{
  "num_hidden_layers": 10,
  "hidden_size": 384,
  "num_attention_heads": 4,
  "num_key_value_heads": 2,
  "head_dim": 64,
  "intermediate_size": 1280,
  "vocab_size": 4096,
  "hidden_act": "swiglu",
  "norm": "rmsnorm",
  "norm_place": "pre",
  "norm_eps": 1e-05,
  "positions": "rope",
  "rope_theta": 10000.0,
  "rope_fraction": 1.0,
  "qk_norm": false,
  "attn_scale": 0.125,
  "bias": "none",
  "tie_word_embeddings": false,
  "parallel_block": false,
  "init": "normal",
  "init_std_qkv": 0.0269,
  "init_std_o": 0.0,
  "init_std_up": 0.0269,
  "init_std_down": 0.0,
  "optimizer": "muon",
  "learning_rate": 0.0133,
  "lr_mult_down": 1.5,
  "beta1": 0.95,
  "lr_head": 0.0042,
  "max_grad_norm": 1.0,
  "warmup_steps": 200,
  "schedule": "wsd",
  "decay_fraction": 1.0,
  "decay_shape": "linear",
  "final_lr_fraction": 0.0,
  "batch_tokens": 32768,
  "max_seq_len": 2048,
  "doc_mask": false,
  "train_tokens": 451300000,
  "max_steps": 13773,
  "dataset": "wikipedia_en"
}
MLP neurons of a small language model. Each row is named by its layer, matrix (down: output weights) and neuron, and shows model dimensions 256-351. Each number is 200 + 40 x the weight over its row's rms, rounded and kept within 0 to 999. A neuron's up and down rows have the sign that makes its largest values positive.
A block is one neuron, or neurons of one layer that tend to fire together. After each block is what it responds to, as a language model described it from the Wikipedia text at the highest values.

L3.down86,201,151,259,197,167,178,63,275,211,225,222,176,258,186,218,140,161,150,177,182,216,189,211,229,202,190,183,215,227,231,138,138,234,194,176,236,194,206,218,122,230,193,216,191,127,192,220,186,187,169,152,170,169,209,179,217,197,195,172,159,143,128,249,179,175,163,198,181,285,179,289,195,231,200,204,169,177,211,187,194,217,191,195,171,185,222,190,216,205,179,248,211,251,171,250,228
L3.down218,178,222,216,265,175,242,199,243,204,197,251,211,183,246,100,205,160,175,193,253,143,327,164,178,233,223,213,169,169,191,238,196,239,185,222,256,195,271,245,231,190,195,144,155,134,249,199,202,197,232,216,186,219,170,205,229,175,229,116,164,175,242,236,209,194,188,179,205,88,253,242,157,211,89,249,193,112,180,211,150,245,186,220,148,173,275,203,260,247,225,239,218,227,222,183,191
L3.down359,265,226,112,217,217,247,194,202,228,190,136,194,268,182,157,184,222,177,166,251,200,276,214,217,218,245,201,210,183,171,257,224,188,123,236,189,221,240,221,168,171,170,231,205,157,214,182,250,149,283,209,231,219,246,182,238,162,253,212,194,197,139,230,263,178,186,156,144,257,216,237,205,210,128,254,111,220,242,148,197,211,244,163,173,230,212,187,183,204,210,215,177,210,214,227,181
L3.down476,211,134,214,224,149,133,208,211,201,235,211,224,180,234,257,172,243,204,240,159,227,222,130,144,188,176,208,164,143,207,185,201,215,242,220,207,161,202,175,249,161,243,206,212,252,147,219,210,138,181,173,174,208,200,187,157,192,187,226,197,226,145,179,278,227,230,213,157,187,175,223,202,226,203,123,239,219,215,194,239,186,183,254,219,221,126,175,166,170,153,220,241,182,216,164,120
L3.down491,208,239,215,158,136,231,145,207,267,291,314,238,168,154,178,199,168,188,157,165,185,215,103,189,125,179,181,272,248,211,186,201,207,198,256,201,189,127,243,245,183,160,205,223,106,207,277,228,161,195,231,241,211,217,254,162,283,219,163,259,197,153,234,212,189,171,170,180,210,255,187,218,185,188,157,186,234,254,295,156,181,186,193,211,186,220,192,231,198,155,191,204,233,222,237,241
L3.down542,148,187,199,195,143,192,143,130,271,195,275,245,134,205,188,191,210,220,149,181,221,205,235,214,210,186,256,173,236,156,181,152,190,213,201,150,212,181,170,236,195,215,266,96,217,208,211,199,141,220,177,160,130,210,182,178,204,209,176,234,235,219,195,110,224,154,169,241,247,209,255,178,156,234,122,219,143,168,214,217,282,120,165,238,184,229,210,253,190,208,200,191,212,199,202,249
L3.down843,271,231,216,219,146,199,184,217,185,217,180,192,145,193,138,194,235,173,218,227,177,261,200,194,233,135,204,146,212,204,228,199,235,266,152,162,216,175,249,237,275,235,202,188,161,262,227,244,288,213,186,154,267,162,185,218,177,237,209,205,274,247,216,144,167,179,208,160,187,148,196,189,103,177,260,249,142,211,167,87,146,186,204,193,172,273,226,196,168,180,165,248,167,168,186,220
L3.down1029,208,252,219,194,127,253,149,272,201,205,179,265,250,227,197,255,216,178,189,237,238,211,200,257,252,218,182,277,212,168,188,216,209,266,285,152,252,111,193,227,266,202,238,264,140,219,203,140,186,254,160,117,242,225,228,181,249,247,241,242,209,179,271,192,131,168,218,235,168,204,208,217,154,300,258,261,150,187,231,174,210,230,202,156,208,210,205,217,190,222,224,155,179,151,244,259
Description: The third digit of four-digit years, after a split "20" or "19", e.g. the 1 in 2016, the 2 in 2021, the 7 in 1970.

L7.down31,231,185,169,196,216,121,275,207,186,118,188,161,98,108,193,203,185,184,177,236,165,209,258,202,221,151,242,180,252,239,153,219,123,158,219,164,170,202,130,122,235,185,164,124,182,207,177,195,198,213,199,204,179,177,292,272,189,228,210,151,184,210,211,210,191,188,259,263,229,190,169,188,157,227,234,128,173,210,193,287,274,234,232,169,272,249,167,160,175,224,193,199,189,185,142,233
L7.down128,166,224,212,165,129,217,224,238,223,281,197,193,189,202,124,186,196,125,166,229,179,223,202,223,186,158,225,135,178,146,202,205,212,194,171,248,181,253,215,215,153,212,249,150,162,223,171,165,240,266,152,178,266,195,210,228,208,173,220,194,139,222,235,165,210,206,147,164,187,161,175,127,184,196,192,234,262,213,264,155,249,174,222,185,189,188,182,251,130,245,193,184,151,181,196,243
L7.down143,255,237,225,188,206,272,211,198,231,126,228,199,213,133,189,244,162,281,205,175,235,190,204,135,133,168,229,233,165,236,171,191,226,180,211,171,157,199,181,200,267,184,250,169,123,198,227,285,152,218,241,147,200,164,246,238,229,212,223,284,238,209,276,217,159,154,194,126,246,117,203,198,190,198,245,196,252,238,176,198,241,216,204,133,249,205,249,159,184,165,241,207,254,197,181,209
L7.down441,244,170,219,199,187,267,327,165,213,168,200,188,241,194,199,282,211,231,193,314,221,160,180,221,203,187,197,250,203,198,196,241,258,219,197,147,205,180,169,146,267,269,243,144,233,189,192,140,256,242,140,257,214,130,220,165,244,207,169,227,99,231,205,179,167,198,139,126,242,191,219,183,170,229,171,247,241,231,195,138,266,249,189,237,236,199,187,215,209,217,216,153,215,185,197,194
L7.down660,204,275,189,226,157,276,177,194,158,234,244,211,127,130,170,174,140,137,157,194,144,270,233,175,223,161,211,168,224,152,231,152,180,229,215,268,185,266,238,257,267,205,169,147,195,161,227,203,261,228,201,191,200,172,237,216,215,193,209,229,230,151,259,215,184,234,271,201,168,129,273,195,148,256,195,129,221,179,180,134,195,171,188,98,164,186,181,235,205,146,211,237,215,189,117,231
L7.down715,203,202,266,199,236,193,269,227,244,165,142,218,247,207,259,178,239,251,195,240,234,244,131,95,164,188,226,242,190,262,183,189,276,190,244,275,296,189,158,136,206,219,161,225,201,185,168,254,200,198,163,220,230,181,188,166,184,257,195,165,194,198,161,155,194,180,106,235,196,158,201,181,161,187,239,183,295,154,250,210,265,260,206,204,220,202,205,250,225,223,213,205,175,206,120,197
L7.down993,207,168,201,206,226,230,172,176,224,215,195,172,191,179,176,148,275,260,250,216,219,153,212,169,225,248,208,242,182,246,238,209,181,155,256,167,158,142,155,174,198,153,184,203,138,160,206,192,245,181,221,175,225,213,280,197,207,211,135,239,218,162,188,225,143,174,262,275,200,198,205,178,207,227,178,234,133,173,244,219,234,216,208,226,255,186,236,282,192,178,167,226,203,193,190,172
L7.down1070,161,207,236,270,215,121,245,224,265,191,211,219,192,188,235,180,189,225,161,232,182,213,168,255,179,260,192,177,156,216,264,152,203,151,181,202,230,181,195,228,232,170,165,152,102,127,231,139,230,260,107,182,197,240,297,285,212,81,150,201,187,161,208,149,263,260,188,155,188,181,169,196,242,211,222,221,214,171,108,197,216,136,194,148,200,143,259,219,182,277,226,251,151,183,190,188
Description: First digit of a number, mostly the 2 starting a 2000s year, as in 2020 census, 2014–2017, May 30, 2017.

L3.down26,140,245,235,217,199,196,174,247,237,208,162,202,165,132,244,217,267,153,170,249,134,225,188,229,275,199,185,104,199,253,250,201,153,274,253,154,260,178,221,240,187,202,268,243,86,273,230,209,215,210,186,252,276,176,218,122,182,226,214,212,213,255,177,247,204,225,176,233,270,204,180,195,184,129,213,172,208,245,178,151,197,242,148,112,211,184,197,242,218,200,244,156,224,172,202,160
L3.down262,190,223,217,169,173,242,156,262,203,208,245,204,245,177,193,246,261,189,211,139,231,215,251,195,191,201,247,242,164,185,230,210,231,146,187,225,213,162,218,153,145,225,257,163,211,203,237,201,155,271,209,198,193,193,149,181,201,262,143,201,203,210,206,191,189,212,194,279,226,218,166,135,135,176,177,197,199,233,200,142,193,234,188,162,226,242,296,187,229,187,160,146,181,171,215,238
L3.down304,218,247,189,247,153,188,185,235,290,145,238,182,253,175,190,254,229,213,194,247,150,198,248,201,220,199,270,225,224,208,267,160,145,276,245,152,234,234,159,239,185,177,287,257,221,185,259,211,181,210,210,229,168,233,211,200,178,223,203,252,194,167,260,274,195,198,222,265,228,144,198,189,158,314,203,194,193,215,178,267,234,215,192,178,236,206,217,219,253,240,259,215,130,237,165,209
L3.down311,162,229,178,161,163,152,209,165,197,225,179,162,178,206,136,191,195,220,208,245,174,204,188,217,172,148,190,210,135,142,166,204,198,145,260,203,199,224,229,175,110,237,279,263,258,191,185,174,259,264,243,228,175,213,192,280,184,213,169,90,162,207,191,235,229,195,228,163,196,138,152,166,233,247,267,194,220,218,184,164,92,197,180,166,222,277,215,271,127,202,193,144,237,236,171,206
L3.down800,180,172,159,214,155,195,191,199,275,168,159,207,220,205,215,177,226,152,146,208,160,182,239,233,224,126,242,219,166,270,183,204,274,173,237,119,259,172,242,168,175,117,224,192,202,188,290,160,218,223,126,172,261,194,299,194,155,256,286,212,194,258,224,153,150,191,228,189,223,162,158,197,187,231,201,109,240,225,170,244,220,294,194,201,246,203,246,170,225,201,220,228,214,214,187,188
L3.down827,166,267,170,176,231,181,197,190,188,269,181,193,237,229,211,189,245,206,171,223,246,224,114,219,237,239,193,230,160,183,270,145,179,217,216,202,186,209,223,228,186,233,226,170,204,259,222,210,225,200,223,270,256,211,211,126,277,267,182,229,229,152,138,147,179,160,176,230,180,167,185,217,229,228,189,172,191,178,221,184,247,170,147,164,206,230,217,164,220,208,166,132,279,164,196,163
L3.down1049,271,161,276,162,212,190,217,198,139,146,234,182,269,241,198,178,209,160,214,214,209,142,168,235,189,127,174,201,241,229,212,273,276,126,264,196,199,228,219,204,280,226,212,177,212,244,227,184,207,233,157,216,185,249,184,205,138,199,219,202,156,201,138,138,188,166,172,265,238,229,195,158,198,249,228,184,205,183,154,251,181,226,178,212,222,245,222,237,280,186,192,266,177,189,125,228
L3.down1203,189,148,209,148,235,175,151,197,263,166,153,279,166,200,211,190,178,217,194,285,175,294,146,230,206,175,223,235,119,127,189,194,189,193,187,197,241,249,229,169,140,221,143,187,230,220,268,234,242,208,139,191,136,184,187,178,212,215,257,196,179,224,193,198,212,250,218,208,223,201,215,215,196,241,184,257,202,195,167,219,189,168,201,195,245,156,196,215,214,189,198,163,162,218,228,122
Description: Final pieces of nouns for a person's role, rank or relation, often split across tokens, e.g. advis-or, colon-el, engine-er, head coach, grandf-ather.

L2.down471,132,175,152,267,206,232,283,218,265,211,230,205,206,198,191,208,184,209,228,209,243,237,204,178,148,198,162,167,268,288,241,214,191,112,241,172,221,217,184,149,166,218,162,173,163,186,178,238,168,209,283,176,221,195,173,173,173,228,172,216,189,231,179,149,228,161,238,312,155,163,268,215,192,179,192,242,226,218,247,197,217,156,234,161,228,233,192,262,212,200,192,249,149,207,140,190
Description: Tokens in biography and sports articles: the first word piece of section headings (Personal life, Medal record, Marriage), "a"/"an" after "in" (in a loss), and nouns after "won the" (election, final).

L2.down7,197,194,169,129,203,180,222,208,210,88,274,239,157,165,152,212,225,95,180,218,156,214,237,263,196,149,212,174,156,216,177,190,186,169,280,158,154,222,186,193,157,288,191,179,228,142,155,193,185,252,249,184,210,228,254,285,184,182,224,236,258,230,183,240,231,117,188,158,175,222,151,175,155,184,206,205,233,165,198,201,204,299,227,139,248,180,224,210,176,205,235,147,183,230,181,205
Description: Mainly ordinal suffixes after numerals (3rd place, 101st minute, 16th century, 82nd District); also mid-word fragments inside names and rare words (Mat-th-ias, Sch-ut-z, a-st-hma).

L7.down19,184,189,181,206,206,166,222,219,189,182,250,176,240,211,184,227,168,191,259,192,162,247,222,181,203,181,254,171,183,158,208,124,173,195,247,170,292,211,218,272,268,212,232,249,173,225,151,146,190,165,229,201,210,221,290,224,182,150,226,194,246,162,219,211,189,232,229,187,163,273,259,192,264,161,165,179,96,239,181,207,300,225,232,238,257,153,187,219,183,254,175,260,197,165,240,244
L7.down58,210,192,193,257,218,211,235,171,268,232,268,180,218,219,272,203,131,189,188,212,208,201,222,190,267,144,134,233,186,228,153,213,185,185,173,169,254,226,224,225,218,307,252,191,231,115,121,144,185,253,212,190,198,210,174,175,243,224,167,250,244,208,226,227,233,167,124,135,178,261,155,193,183,213,164,135,190,171,141,199,186,190,167,187,199,192,261,175,273,243,179,253,261,194,242,194
L7.down117,253,218,237,177,171,217,186,186,233,177,195,192,220,252,195,176,166,173,171,181,252,210,199,186,203,168,213,198,165,204,184,161,268,222,199,202,240,229,236,147,202,223,150,168,183,179,215,228,181,219,243,197,244,276,196,198,232,195,228,205,119,269,221,205,281,195,233,140,262,128,191,232,165,280,225,195,143,156,246,196,186,187,212,153,193,250,180,145,266,161,216,228,112,223,252,161
L7.down266,246,233,273,159,321,133,235,196,234,187,188,192,245,146,215,159,238,214,234,220,165,136,123,211,127,190,159,303,165,223,198,131,222,210,160,176,146,203,238,292,310,207,203,198,256,152,179,255,251,199,172,208,138,171,178,164,194,246,224,197,177,146,185,273,203,175,149,217,192,185,269,217,193,197,160,157,202,159,242,209,236,174,204,113,267,177,232,237,159,179,209,166,179,222,235,228
L7.down267,257,209,215,198,223,164,152,216,191,116,184,64,175,233,265,283,126,167,229,199,145,185,249,189,225,237,155,275,253,178,192,250,196,176,149,165,249,210,245,188,207,258,248,213,221,198,187,128,160,228,172,206,154,157,213,212,217,143,218,188,272,256,204,147,184,287,212,174,144,187,212,235,213,158,203,156,271,137,220,206,221,162,115,207,189,193,275,223,301,207,160,188,191,205,217,210
L7.down536,156,208,190,161,210,200,181,247,217,181,190,158,270,163,180,167,359,170,198,187,162,193,154,244,236,224,190,314,229,114,216,202,217,182,145,173,209,160,219,205,262,221,219,238,211,215,239,219,168,204,161,168,111,169,201,264,226,152,203,158,226,216,195,188,198,116,227,201,219,91,234,198,147,178,205,150,153,189,172,171,188,117,226,184,229,216,194,262,172,183,185,186,264,192,224,153
L7.down840,164,267,151,138,184,169,197,221,238,191,189,158,220,177,178,201,188,128,143,221,140,193,178,175,165,240,138,173,207,223,157,199,229,204,264,208,174,186,238,183,155,174,159,190,188,215,183,220,231,244,254,211,223,225,142,207,233,242,209,162,211,178,210,276,276,139,196,190,248,179,234,199,147,179,162,185,235,231,189,185,255,148,149,157,166,181,185,238,142,179,151,215,263,188,118,288
L7.down1140,167,205,238,213,205,206,187,174,156,96,226,218,170,197,212,163,244,189,188,305,263,187,308,203,166,258,200,223,143,222,162,197,134,200,220,141,210,211,133,178,199,157,254,236,214,284,185,142,267,199,231,80,211,165,206,262,221,220,261,172,199,173,263,181,210,158,183,143,237,134,224,131,195,135,242,199,111,227,160,159,146,150,113,168,170,230,195,263,152,153,177,169,151,208,204,192
Description: Word pieces that finish a word split mid-way, mostly role or position nouns after "as", like manag-er, goalkeep-er, ed-itor, and cons-c-ience.

L7.down4,133,260,246,215,172,160,235,220,210,123,174,147,225,178,210,166,244,257,224,166,86,123,195,180,204,249,198,201,253,265,183,192,170,167,157,183,217,123,193,210,155,211,259,199,197,164,205,220,200,197,214,225,269,229,178,134,188,194,187,244,203,206,147,272,214,171,179,120,159,224,167,162,201,257,145,196,229,119,256,258,199,222,202,233,179,129,240,230,241,221,139,163,197,183,247,150
L7.down13,157,283,160,152,185,152,163,210,206,225,180,260,76,213,234,182,238,201,211,198,155,155,202,237,169,177,223,175,190,175,183,201,193,140,169,236,200,177,200,248,151,180,202,186,222,180,227,177,184,207,255,158,220,243,235,212,130,154,244,227,211,266,141,241,207,231,235,137,187,211,187,206,220,204,244,176,169,239,251,236,236,194,107,178,122,126,244,205,197,185,197,241,159,264,158,139
L7.down202,209,215,282,113,259,240,186,192,276,138,204,222,145,148,161,162,160,227,276,161,207,152,206,250,225,247,228,212,187,197,156,294,242,215,221,209,183,210,128,255,235,202,302,174,298,174,159,195,230,232,267,137,251,269,233,148,234,177,238,142,178,211,166,251,147,143,189,238,160,283,220,131,185,174,235,165,187,160,235,163,192,273,175,204,230,203,241,219,247,277,212,211,199,224,202,175
L7.down207,161,232,189,199,305,170,250,182,195,247,224,203,211,248,164,161,175,203,167,205,233,180,167,188,183,142,279,205,167,144,169,198,124,201,171,133,182,209,266,198,191,270,133,217,186,240,143,141,128,220,180,227,277,219,170,207,118,195,245,179,201,227,245,274,123,212,180,172,206,214,198,212,180,184,194,225,246,188,191,185,219,234,183,233,140,228,153,289,238,180,124,176,112,202,190,139
L7.down687,155,204,229,200,218,253,188,284,287,241,164,154,191,221,195,223,270,242,186,214,190,279,163,221,171,189,283,171,320,173,219,192,145,230,97,173,171,237,210,157,180,121,201,210,131,186,198,136,235,227,122,206,215,240,200,185,254,229,193,267,273,176,219,132,183,168,119,166,144,200,162,166,179,248,234,197,151,143,184,138,177,204,221,184,300,215,211,272,218,166,185,143,205,200,271,188
L7.down908,114,141,243,257,129,214,105,145,260,187,223,204,186,237,319,204,261,219,128,199,204,166,217,173,221,167,246,228,226,219,151,199,132,195,191,190,136,235,193,232,169,279,246,198,200,291,268,239,216,163,145,176,235,171,182,192,266,176,168,228,227,187,157,236,211,258,181,251,183,212,218,140,208,245,225,166,174,244,218,209,176,187,119,214,225,205,185,177,263,156,192,182,243,166,191,222
L7.down1172,238,186,214,189,205,285,117,201,255,115,231,260,177,231,215,212,203,272,131,202,236,208,186,172,217,176,265,196,154,171,244,209,183,183,227,206,184,273,181,268,220,239,190,162,170,205,146,264,185,234,215,204,169,97,229,227,184,99,270,211,236,197,160,204,249,154,148,208,151,209,216,235,248,295,246,185,182,180,313,101,198,287,156,229,237,184,186,157,234,191,203,148,211,306,196,159
L7.down1191,203,229,161,154,203,253,154,214,107,168,193,194,225,164,266,169,240,270,186,218,179,254,238,252,180,239,217,155,175,175,167,187,283,149,238,194,184,231,234,190,201,183,183,190,282,189,207,115,226,177,156,187,223,236,139,216,220,198,244,185,279,242,176,210,166,247,213,174,157,133,156,234,207,233,159,230,251,215,216,199,192,208,185,234,169,135,200,217,144,140,166,174,257,144,208,145
Description: Word pieces inside official ranks and titles in biographies (rank of, Dep-uty, V-ice, Commander-in-Chief), plus ordinal suffixes like 32nd and 88th, and other mid-word completions.

L7.down53,193,205,185,170,263,157,128,258,129,198,180,189,283,140,219,223,193,195,177,259,221,165,231,170,181,189,164,262,219,263,166,158,220,209,210,249,179,145,190,218,117,257,214,95,187,171,168,190,241,184,182,154,220,159,263,220,132,281,239,216,212,226,180,198,292,274,184,240,218,151,134,172,189,192,218,199,212,205,252,188,214,150,195,234,180,252,213,161,157,127,240,249,215,185,195,206
L7.down92,153,227,192,205,184,129,195,215,183,177,275,218,203,253,191,197,149,253,220,239,131,199,259,264,157,135,136,244,166,118,156,103,182,156,214,225,254,170,256,174,212,238,207,227,232,225,216,194,262,202,225,151,154,175,248,211,270,233,124,190,236,202,168,185,96,182,216,131,223,266,187,205,216,134,201,162,161,216,192,216,226,179,237,218,202,203,242,224,230,217,143,216,173,187,145,171
L7.down230,232,141,185,267,164,220,191,298,225,160,191,193,312,249,175,173,221,123,208,99,206,208,210,189,218,195,229,126,199,164,240,185,186,160,213,271,227,217,231,184,261,199,262,219,126,202,238,191,190,217,223,121,229,173,248,232,144,177,221,163,198,200,225,152,261,174,290,292,249,221,188,233,227,247,265,196,125,182,209,254,157,238,158,186,155,186,171,156,158,193,216,198,206,183,150,162
L7.down277,208,200,218,234,230,238,103,158,208,180,132,168,212,224,229,204,307,120,167,157,174,153,201,206,191,191,253,93,160,193,191,264,216,144,172,228,201,117,184,181,160,205,273,223,224,200,173,235,170,250,179,188,177,232,205,240,174,263,181,203,242,235,134,138,280,158,196,220,219,140,184,257,275,270,150,161,199,217,229,251,159,204,177,226,156,169,228,243,112,171,188,169,250,165,175,178
L7.down662,142,235,195,257,219,196,223,229,206,195,227,213,214,180,192,141,239,202,203,205,191,299,205,204,178,242,184,253,243,196,217,247,254,124,188,287,261,229,155,228,233,237,249,195,166,156,207,197,248,219,162,215,149,225,220,180,240,185,166,198,229,188,199,200,257,245,205,197,177,255,220,170,258,216,178,179,185,135,206,229,265,204,102,124,190,218,215,115,172,305,132,108,265,167,154,166
L7.down803,223,234,265,274,226,259,227,193,183,234,164,265,144,161,203,149,186,156,232,200,156,208,242,269,275,182,175,193,163,257,163,197,157,237,187,183,266,180,244,202,172,267,135,293,230,161,170,237,174,216,199,186,178,210,226,247,195,182,229,229,181,207,234,118,222,160,213,263,227,186,179,241,142,253,205,157,169,182,216,241,231,164,152,234,210,193,183,129,249,182,188,214,179,130,176,212
L7.down951,180,147,138,186,249,218,103,137,254,263,231,192,193,61,259,171,234,216,218,201,173,161,252,244,132,100,209,166,197,207,213,176,239,256,189,243,201,178,281,178,190,207,218,158,136,180,244,237,233,140,196,200,145,190,210,169,224,249,250,218,223,231,99,220,237,156,222,242,173,179,127,180,211,213,244,181,222,189,116,207,285,167,217,142,160,227,169,227,162,241,252,137,202,265,210,252
L7.down1060,148,292,207,229,154,218,202,190,239,202,163,177,258,227,147,139,224,122,228,137,165,221,214,202,177,247,158,175,210,194,198,192,163,164,163,244,190,241,180,143,217,205,188,245,182,227,100,195,207,231,275,278,236,224,168,244,112,274,222,211,163,195,282,144,145,152,219,172,187,246,185,211,182,185,198,306,196,157,288,194,198,223,213,165,222,165,152,168,196,271,166,183,175,286,194,202
Description: First tokens or mid-word pieces opening a new item in sports career tables, infoboxes and season lists, e.g. "Russian" Second League, 2002–0"3", "U"23.

L2.down1046,119,180,164,121,204,219,225,202,266,177,195,141,227,185,220,268,251,309,211,96,266,172,189,240,207,157,254,194,255,204,197,174,225,217,235,129,189,167,212,244,166,169,223,259,246,267,168,230,195,170,190,183,249,100,181,123,172,174,218,218,185,153,265,190,213,168,163,248,245,158,170,174,249,195,182,188,252,172,196,201,160,147,104,181,253,207,173,126,173,161,209,146,128,232,109,172
Description: Subword fragments that continue a word already begun, mostly middle or final chunks such as over in Discovery or uncovered, er in manager, vers, per; also UTC in infobox time-zone lines.

L3.down157,160,207,201,192,228,265,247,132,209,204,130,187,144,211,235,180,171,210,137,190,121,169,182,271,184,166,201,281,187,215,230,227,198,175,241,239,179,220,214,197,195,193,222,142,228,191,137,256,132,206,247,134,202,175,209,217,81,229,152,168,196,266,192,206,158,250,183,243,217,179,230,247,293,205,157,138,209,221,221,229,219,214,175,211,137,218,244,238,170,268,192,191,133,229,190,223
L3.down379,219,236,205,206,243,233,139,248,173,165,200,232,229,254,253,108,171,197,184,268,127,194,177,151,158,281,164,168,249,196,138,187,190,248,190,227,179,210,289,280,184,119,266,116,216,200,203,256,159,254,240,240,226,229,229,140,177,160,196,227,256,270,186,200,195,215,141,147,208,190,155,214,112,247,234,160,197,145,287,193,173,213,231,240,183,168,189,177,294,199,171,255,205,141,227,206
L3.down462,196,188,112,160,173,244,200,223,233,189,198,213,175,182,221,155,197,250,221,217,280,177,250,241,243,213,150,287,173,326,196,235,244,203,248,166,219,174,243,181,121,213,184,237,162,202,191,193,156,194,206,183,177,238,205,204,185,177,185,188,208,203,230,184,225,209,170,185,249,251,212,172,223,207,199,211,305,275,142,223,223,232,265,186,304,223,185,249,232,201,245,202,206,199,239,260
L3.down825,194,183,209,239,197,257,196,155,224,241,159,162,239,181,253,235,255,207,145,264,176,191,181,197,139,229,247,156,214,201,159,155,217,204,290,184,232,172,120,213,209,253,264,233,166,230,204,140,148,211,278,201,188,176,180,243,150,293,226,148,216,193,246,203,218,221,191,199,197,184,202,174,252,212,227,145,166,244,192,220,246,235,160,221,220,236,193,183,190,244,199,96,169,261,270,171
L3.down976,286,233,191,225,183,177,187,311,233,211,217,176,224,179,187,202,188,230,212,242,152,194,228,262,220,157,233,226,177,167,185,254,215,235,214,225,198,162,141,180,231,295,192,170,215,205,201,250,211,196,159,258,182,168,179,186,172,219,230,130,324,243,195,209,188,209,212,246,149,209,195,137,222,178,155,174,243,161,213,104,226,200,239,314,209,266,216,191,180,193,178,141,84,185,186,178
L3.down1068,163,182,199,211,177,192,238,220,161,201,157,239,211,181,209,168,224,199,205,186,169,138,210,262,244,247,264,234,133,179,209,223,191,130,266,207,181,205,191,149,160,219,186,251,192,223,142,180,226,161,225,181,195,184,166,183,120,204,154,174,283,111,284,186,178,162,192,227,221,261,159,184,175,199,196,154,238,240,232,168,211,238,235,118,201,239,195,246,197,215,159,202,224,204,240,167
L3.down1140,221,261,194,274,173,181,253,255,199,180,264,182,196,139,237,185,165,216,146,212,228,219,218,199,126,219,287,294,196,157,150,161,178,199,163,192,164,200,179,225,148,214,199,215,191,163,236,254,179,208,318,148,158,286,138,197,202,170,217,205,230,231,218,244,228,147,216,179,279,214,156,162,192,204,192,204,212,172,197,219,175,134,207,196,216,259,192,162,217,164,207,180,179,243,228,133
L3.down1223,173,255,165,174,263,238,243,157,159,216,242,188,213,218,201,190,183,173,130,182,154,226,187,228,234,229,160,269,188,163,180,232,226,237,183,163,193,173,200,203,193,187,171,213,231,148,257,206,257,191,228,198,126,235,107,188,210,218,208,196,181,244,305,228,227,203,205,198,177,194,217,249,270,194,278,232,232,185,233,157,185,258,249,194,281,202,231,148,264,192,156,231,201,212,198,106
Description: Ordinal number words and their suffixes (seventh, fifth, 58th, 3rd, first, second, third) and superlative endings (highest, toughest, most), often in rankings or sequences; also stray word-piece fragments such as cry-st-al, every-th-ing.